Weights of a small GPT-style language model, trained from scratch on English Wikipedia.
Size: 4 heads of 64, MLP 704 SwiGLU.
Architecture: RMSNorm before each block, rotary positions, no biases in attention or MLP.
MLP neurons of a small language model. Each row is named by its layer, matrix (gate and up: input weights) and neuron, and shows model dimensions 32-223. Each number is 500 + 25 x the weight over its row's rms, rounded and kept within 0 to 999. Numbers have three digits each. A neuron's up and down rows have the sign that makes its largest values positive.
Before each neuron's rows, "fires in" lists the words (lower case) most often at its 100 highest values on Wikipedia text that the model never trained on.

fires in: "was", "were", "been", "him", "it", "he"
L3.gate272:508454474498540504476528474501499551467491515500560504508532510496492440467476508480489493460524490503484499507522480474472500487512487550535525532511545530512478505516497461509531480458507516504515509488513487471515532471487501487554506472485485499525467518465514485518528507518496484475515475524436521502535488480488508512452478539533501522455460456519450493547520471499520513494524518518521526500529500554505480503516457528485492470489463468482496501515512536486493489514523530481516496555521507499561493522501479515484509556474474499510529499492488455464533485512480512519
L3.up272:508456533504561480492544573490484505472492465449496551530449497536465529454470497473472537475495536464427470463480476486506496539489473555509544534507509488569488503474515488481514511477506480526520533499524503488530502512483522519468505480511455484457509542523481496500490532508473511493497464493509517466446546486495479550503512467483508512472467514482527498517465507512494471474470498490515517485464488506530512508488497497524501496498492507490533507495495512475492508444495519509515460520507489504508506454506487540503519510489474477461493495549514471496490501528518506519

fires in: "its", "their", "his", "her"
L3.gate251:488470500470463504495547517491476476483479551467511554518491502514515466466449493486538516497479464529513479522504473508522472551485534552477460495492523488471518543517489448512493523506501441450480493501534505466493525507483509508505487486494512478464520504507479501531470503425514447459478439466470518508468528511559503534494534539459483510514443520486530493525501490503519543480503510477477480532514464510511495520485493461482506489507445485525472484493468523473507504510513506469479490554537492501530508485542511530538500496516534487480518517501500483546526475470492517502
L3.up251:531494466463500487480489521515522508537476495479550512472526536490506492483505486469536523484442569467502516520521522495459468524502475452526534479512503546489508504486488531484521463541495561477491492527489443470485485519482462458563489505493508498540528496486507524493523477518515523533524512483524500486473490536531468442501511492497489527486530469499541457517528479496497481473490434513506506540514510510505495522480491522504538475475497491520494472448484480447460497488478470503498467510485538516514521484507470487470517519486502485500529544547500496494495524463522517512

fires in: "is", "was", "not", "are", "s", "were"
L8.gate610:460529469505483495501470489500496466502484508470540515479453481485520513474524517511488514515470515482508470484518503465518530538485462453562541500441526515453513502481491495490546467468529459509531528495505535473469490514507507540534488478520462478519490550433522525477476484535534497531511515476505531523477473520529512531521506504498472480519439485522523538492508496494496552505480497548501496494514464461488502509521487462530520504536501520490508526485476486529532461488501515471479480464521495522497515527495508456472536455487501535493476518491503561510509512507527506538
L8.up610:495517447516485505510483537526519473496501529476508478502474525478526502488507493500545544497543483466465449395557535525508503515496482476525545501522517470473475497466495558493542514529484500499494506460452478484552518495493513476510495507522494476484494513532515491485472470498522478510510492500491493533535501481516487534575519507507496469497491493501491518470504492494490479520508497515531570490500491521482509525474484512485547459486508524508534509504498477513505504538472510523494504504499509473551518491514508526534494474466544502545479485532489520517462455524513500506

fires in: "to", "with", "for", "into"
L3.gate510:434473589492523484496515465499518490467453468448513495485448462454475504499538541511520483500494498477480484475494462525507512484505518469488502496483543500510520523511511487487467504470491517509510512537519499484512493502516520516510514505544538506510539504500512490479501526550484490468496515512493522507515499509473498490524492495526490552521477474482485476521517496504511497503544503505491503474512498479510501496508486487528460470476493554492485481480487509509509499466534511462500460501502495456487478543521504544502508470508487487524558466494459536562477531486540496531
L3.up510:522511515504474559499495506495505485511483516503511534489501517516495548475505508472546536503535550501502497506492495445516537512479469494505514515482532542534521496445480509501503498528482475520492480511501446482511523501466506514512486472480523461461520565505480535513465479491491529488449525483496509534471542505488498502475513519517501510450478454527477517481492491493498539511518515507579516466517522510501512441538503503458513492504559483497475481473525505511519522480531503507529533489506503465543494458507526466493460488530506496545556509528454497489542530517484501488

fires in: "of", "in", "years", "world", "age", "year"
L6.gate301:454478472470494540487511498538480510474512502512513477493496509519504513458528463517474509486477505501473510477533477517521449468443494528529524501505493486509502517494508543519500514471501496471545462506455493498461453523510496520503484514467524520496462541516463481479510440472485442483487493456519515512496514488465542499522540482493454518528479466472485467490496512505479530511487544527510559512481474475451475506469497448520471510529481538543518465500527519484513456535500514465531476515507539523492496528511494514502519507495503526466482552501519489464527543519502496491
L6.up301:435487495527499509533512507516486541488530461517516508488511518487520557487480492481454525523546521496546492506502479544493460468519514541495463460491513478502488489473454525546483527463514532511488528478475502476499463494510476519507499518464473516499526489496533474482533506534476494489502483480515511527513551522502531479495504475491466495513532496509554503504559479481485509512502502501513514478524508494513508500471508500508476527470488523527466519527505531499484470497493503494535522495521527472524466453503534469524539512523469507495510488535498471513531562499511537527

fires in: "from", "to", "in", "of"
L7.gate80:517515535443473497487503472515535499512500511503495525499507504522460513554506471517536503567475484468470488478495480549523544497518496508498508522491480456495512478514526483483506473516522472534522489485471528487498524459464509480484473557499564480530486550524529556508467471550528502493533507529504469487471466479502497507517494497517480499486509489491492482490482525527525483536471517475518530483510441457497485521504527439519505436485492445472489459523491507521497506533461471539505499503508507506511490538544491514533485522486544529522467495531466485509476529506495459516
L7.up80:509489571497483493455513489536505503509507506489502526498529514523527495498556535494482475486519500518509481493483486432510498491491496511499517523537516526458513480506522490530451472519495515466521515484472472480520517502527511539470464497507532543537506494529489506502508484484503541481482468472508491466546464483478488494454459527509496477484472514476508513492545559469534467502518540514504515467528501475518503489499484471499476517516498545520507560484501517454508521478465480483523474546481518488552532458441482495474491473498480502462480444497491526499530499506498532514

fires in: "for", "the"
L7.gate586:483521503535514519460463481483530495494448513541472485534470512472503500504519506485492516515514510457524529488519492525486504459515538492519505482405545501469559543478497509481464521457489473492502494493536500522510469488491511512509524462505493468503511501510512508472491465464466448500511515516527498454528481509514499505500485493497464520520486495543507505539459497490520504518542517506455505496532523478498447533540521498497538464547504554481504528497479487511482540487542513516528482495501528510497500510521488516475454465524498502507547439487480498533505535540487460509
L7.up586:490474486470529463501533508490510501515488470508505521452528519517530536519467537538522465474490503480481496450518459566505486547520497484541508520517497491477545485495446491489537484512500493501532457463511503447484483471473526535503531501477501505479511525511488541502474490550471544472460559513522540542496470535439533519523503507526528453453540434465532481484489482491524525474460503491546510518540505508501512441505509480517462491480511499507538516502517514523482512517481462510497477513500489508472497459452476481524485451482508470489508492474488491478499493503507506491

fires in: "was", "were", "being", "be", "later"
L6.gate661:489488491523475495473522517517473497499515507498562466514498511470478491506472475480492500473473479500481440475503469500517531490522495473452465509473524507499464514490500515512545450499514517516533504542457463475520493512491511473496505464501457531510502534515494546509493481501487486480514529548475547492491462470508496512470498529512510490526466481488571479470498510509506481509507529489487516484507455477484495522490491485526480528483500532488531512516515467489498466504500470483561476491509495522554526535493515520443491521538554457519559481516520439505508521482490498475
L6.up661:517465517503467528474514501471482477494480499514480501495502495484434486482481493473533538496519476538501542485506522530472510507468486503496489512500544487505479497515475556517522510513469534506532488478467530511520534496508520524552497493500492494490486467508534512463470516520504531501456520478488450529503533520527497453528496528529503534450521460485523511516474519519529452485470498534512512487481501500515554500503517477539504539493480524525507545495484414510497540479475515466522535492505519517531493454496505487492490501493530486521493519560556474510444485525545532462

fires in: "in", "to", "on", "into", "at"
L2.gate410:495490460484450485487526497504514456530508520475424531513503468465459498489482461512534517508529526523492474514503495495463524529454493515500513473487448505490524507493526501526489513536506480489478498509481458442481491551535524521527509509507496525477456507531483477500542502550520467528498514556475503476472535458494510496522520512493532512524505506484482537503474516515502538507529491483518548484522515473532499508481466467486527524479518565548510515518462493506508488519511493511493504512514551490478522527488499518505479472523519510535471450460457527476497529489489518480
L2.up410:506455535539528518507518535490471493504503498545471507514511475521483506507532482471542487510511514505523522476486537480528478452557496523506502477474481477528526534501470520462524490511499510536553489512475453483531453468477558507466472508531514514519546512492519553465479511515471484507523508468478508488516501521517516524501465475513489459510490481505487528517509535506487518502503504489495487529499494530536499493509538479541503479471483459473484477514470532504497495480457482482514544487506491509534509529504471519533473523509484543504554502535520524499485491503524499514

fires in: "at", "on", "in"
L7.gate166:520478483490487507490491487526458503477507494523473483511469486501483528479535492499505453521472535493486447461496479539544521493470478501530522466521525500515540570501476528510469528502476501529540492452496484512480510482488564488483471503539552517481482503557495491509480516518558484500489533496507501520464522511516556473509496497496486485523482488468518502525458512505483523477498549481514455535486512437498525460511462487512507464477497546494458502481538501523492478506479489493518487453467543531571484514518517498523518464474459512542493496471474478495513521499533515485
L7.up166:504474491511508476531525459549483500515493468520488519498515488492489518496449547501466486527518480490484480442500476536554491494489446479542518486463537479520527550494461493513470500492497547476520495391521483497510486476481490491513468471515534518485447522554509536485550476502508490486512508502510464466495475495489494493531484494492519476501485508492512458519483506517534546482502509512510468455504507512462503482490517511452510493487474489511523496488512524447498471482469493463491453496489546492520485546495503522543516549491511501500493502479465516531512471513481551502

fires in: "in", "at", "propaganda", "by", "ecclesiastical"
L2.gate207:503468472539498476517488516505503521471475481514486528439529478509466543510510507493508490453505517452461519465495477508519468462498475476517502498460545532498481526490542463514501515498511533551510502462485543518523490510570527466517523495540534499485459468516513519461482504487509515479518474527504515541525494466504514509498494498468484480471491524481472529513542503484544512480493527520479492513468490484494472481514502494495497475531476440532498506556549489475445475498508523479537533518522485556530480528499488492452489487503508521541475471494498507449504496530514537469
L2.up207:504461499536520484537466482483461504504512488487503557441471505508507506459483510524514521494460514525510491541464480529502505500488496468480462493496497508531534538507518523497484460536491531495497491479516471504533487474533515474438522478530530516469491521503524499533499528539511506469494520557476515515520509495475509511528499468522503505517489522488505471484515520493509510492552512513507495569475450498514551530553476506508485501518485480519519487500510527448492523492513504480489484561466531496496492516475536504492493518501535501528480434506492531486535483482494501514

fires in: "his", "her", "years", "their", "of"
L7.gate13:509499485486480474481512482542460522510502511487512505485514464482526516474523479504496512539527486515484472493501504527482477513494503512524479437485550533489527478485492512517504531549526507500497476505484509511482483503520483511486501443485544470474510521501490537512538502498495502497497482483454509532469563479500468519502502465503542533541542543478481477521497495494502493484521504460482491546478488507475477483486471495528501505499455490503529548548511466519486476484506537501476487515514508544509463514547545518474483452518545490503465518503493524476456473493538521533
L7.up13:486489483423503504459482494522533477500500498512516502462493534496512528510497483506488540520514508511500471526525461455500483476572494539440491499551551514518501517467509500506471481479530493494527505538483482504497493519532532478518473434472518497498507489522464519489534479497476512490501510507534505568532500552484485494525477493497502474552485525544504489507518473473537518487492509448490452500517464520497518473494480513488487456498503562505508483523482473504488530495489504520479517485503536517529480511497478507558441476522469521487495500506463520504481493485531527425

fires in: "be", "was", "is", "not"
L7.gate237:462513478507490515445554544478468484508528513499517467463485532472496457503489428526528516489469484508491464487482479441530500511512490506518508521514541494528505524509514512470489468480521522487513493526472479474507504524483546525485535532503463522491491509464498484519499523494500479466461522485457489526507498456488457517474478499485521504488495479515477450512485494556487528474519525526508526485490479516480508502506483463546493510526523528486500513472494426504483499492554457528556517492501536516547501468495468486468479477464553496480516500486531495506487494559498484511
L7.up237:492530568476535509422516484493471558499479530497500538537494513472501416490517505511484554490481465483528512537477532479456549491520519539483524516532522507511447481487488516506528487524506548507500548469487493515502492527462469491529486514492469508508512520476497536487540525492501462458470513542534509550500499485492509502508512485536526516567528494519499485562456497519534540493501505531521511496501446507497508497483504504508496488504522481483474500493500492507496532516470458500522473530499524475545480503519492498457500512504532449514539536496543502490474519519537502535

fires in: "by", "in", "at", "from"
L7.gate587:520524490528494492495472498532529445539508511526472495503509478506497506507497495519448510525500479500518492519491502500495502511507434480490538451487493488489540520493446509505477501459498521526520553456483497505512493481514545479485520516455477475435484510496528485486525507505499532525498508513516488522502485465487493501543484494527508476465480517492464480527484506531479532543492515491488535490477486493517533526500481474505467499466524470529515519510479482511499495486513524530496524469538514528480529538518482485488496480500488548533502471510490566535540519557502540524
L7.up587:480487505513507496470460468523480492530549525508457528499500522539491525478509517509457501517547500493532483500464457500497513482487486475475508511515498507507480452492521464468534516502464519503543548482505491500470474496456468470485486520505510531520511501450553508515503457499482515518474522485499512473493513442494529511497503512539545493492445549482480507508522514523520503443483510496508511507538498530484483517524474489446472467478507496491468476486498494514473486474498500537518488519496542526550479521517539522466518532537489518503491511567456514507542521525470478533

fires in: "i", "to", "he", "river", "creek", "being"
L6.gate650:474543442510500510470490525527493460497506535481545496476484443496532500483485550530489534487486487490500491502489430472511508490534498502507498521461498501531462508525469539510540521505501487493487491502523479532488530524475542514495488446481500494486475446522478461533464560460500527533493484509508481567492483525515520499501501459477476497474522479457505489495486530467450492451522497498510511493498495501465501542527491504541511482526490506532517516517473520523528467490543483502533480522500505461498495503475509510473457489529508484483451475509517487523527456505528517509
L6.up650:490467534417531547496491502520457491527517504495481527510461466468517497490509474526495483473494494546461507467498511513434483454505483526480543494540504490529526513465514481502544491507479493472514521539506492514481511505497486500457482523505516509510457504504522511499471552506476456519522449524464504524510495505503529549523492487501488516498500509550516497525540504527501541467532551500488482519482491515457510509518489505488467490486523490513462515519535514451478512481541506502511505499479533469486501578541492492565522517510513542508504513462517475517500521484462504507